python train.py --hidden_size=256 --intermediate_size=1024 --vocab_size=8192 --norm_place="pre" --parallel_block=false --init_out_by_depth=true --lr_head=0.00545 --batch_tokens=[32768, 65536, 98304] --doc_mask=true --max_steps=6139
MLP neurons of a small language model. Each row is named by its layer, matrix (down: output weights) and neuron, and shows model dimensions 112-239. Each number is 500 + 40 x the weight over its row's rms, rounded and kept within 0 to 999. Numbers have three digits each.
After each neuron's rows, "raises" lists the tokens whose logits its output raises most directly, leaving later layers aside.

L7.down49:546493478492466456512578452489477502555488477531516536522442493538481537523415533475418462420491499500457543512477486551461421505472461484510532456486472547461513515504441556499562556477456506475470586511497574591498524518441472522517500524514559464541522538567483560479516417481419401472483476464493517475502506476571469462519472480582535516514483502563565479523402535546527448543511
raises: "ement", "ance", "ation", "est", "hood"

L7.down679:501504430567497536612544516481527519482477438482538560452527485484472511514493465457465466459423579513547531475538563503491523448516525516445421465541475465495474528514453510572519433481491558527466543521530465569490447445515530547494491475543503490441447461478568507529511573492488514510530434462538546487511499487496555537475465461479550478467523537500485484476490464524429495474463
raises: "board", "port", "bility", "ficial", "ip"

L7.down817:447522463505446457538482597389505460467458465543451520480479529557493492492447489496596533521448537533510467482501532516527414516404417503500430498476502516493535550552522514499569499556483561594495433513577438515497471524447476472502520511471498496486538491537484497459443477552546479517492462493511459471474490529511473481526527535529491504492522494507489498506480540474461467485521
raises: "pon", "ris", "act", "ept", "di"

L7.down522:539528496558453543529535414431454511538494486430494525475460491505476504535525517505492432495521468540490491535485494431487517497535487513412460481475575469519492486513429461488493521501535593564563522480540505528510456509467499485565524565494488527529556507486474527505592501413518449469546477507442493488423485500437400509486541497563562453493566520487439482475551469526510472548476
raises: "de", "d", "des", "ne", "dy"

L7.down96:475490508477472498558495493488485460558514503527532569518504459490509518538531463543493569477486439478465542462514433495458486543479443545482437506587452509522567479504446492514474457516453491597527544552577567497433458464481445499540435521560501408473437443512574476573527433474506490528492527435533513497576438493488503539447534514501470539503558491473485491526504603509536546496479
raises: "ized", "ped", "ed", "ised", "red"

L5.down991:441510482439552529516464504502449448558496506537541484591553467600436493519485513576494521566527521510408518474527464496504473539497484522431481541499515545499463488525424453363440534494450554480468544502495476537429516521510547563491551546513476475408460531489454510540524417538524494496525539469484546471459519475510442493459547478505468528500571496480468506476465432462545497457498
raises: "ment", "ance", "ments", "ability", "ably"

L5.down648:498459481504495495564456415508477495439449524516575480486485460494492462521546558499498569553481568501472486463459535456492530524429536517455461533515513516504554460459537454576475512507439536521454513523510526510438552503405467496542496573471556512564461589518545513493431495514529449482572532555476512524508517492487509474473476587518555483511454450460495496484480513459435491460524
raises: " October", " November", " April", " May", " September"

L4.down356:487485470516439544511475454508497543478433503490494542452500480471482450554487473510548530541493446489503474435517510499488517544496499470515432451492546464513537550403487525461477505496501478576513591500491479518483457495425542555504490491563495466547406556514607470558454366527499402477540492419457561520487512507512531486436508498418556515568447459503490521547551516480477566499576
raises: " basis", " side", " matter", " occasion", " anniversary"

L5.down276:545437478434487536503505503511526517477552506488628520497467522491512475578498499473414508471470540548569506440524532484527458450575492520482463517470496455498463540488451481560467566512491464387500467507507454567521524472586522528522552430545553471501420514517504461513506549465447527465507488471478454508504568484572451514484509553433423474502467572541555479536487528489489467546533
raises: "en", "y", "eng", "ik", "acy"

L5.down820:500513504463448499464541494512485495518504522506553491560467495515505509500482458471437510392557486488533483528516495529454592493483460481507516560558548446488533490491499436541516443522521488529546581481454505584434452536479503503475537459540544510534463486490457474439453460511524487491491506525392507556495471467450565517486475460530499494481501469501469435548565464459478483534447
raises: " it", " they", " she", " he", " there"

L5.down824:461461475447534471491464489513524455552523503575538513540459486528409496500537522502480500588539461473514569553485522407527503520470458468521464455569467481528492510542473430563451521487584500499482506545481422475538583440477484531534491479424521478476469488480498401512545435486504503537468484494576489570470519513562521488517538449524507482548475529464534462525504557538435438487491
raises: "ments", "ment", " cancer", "ically", "rap"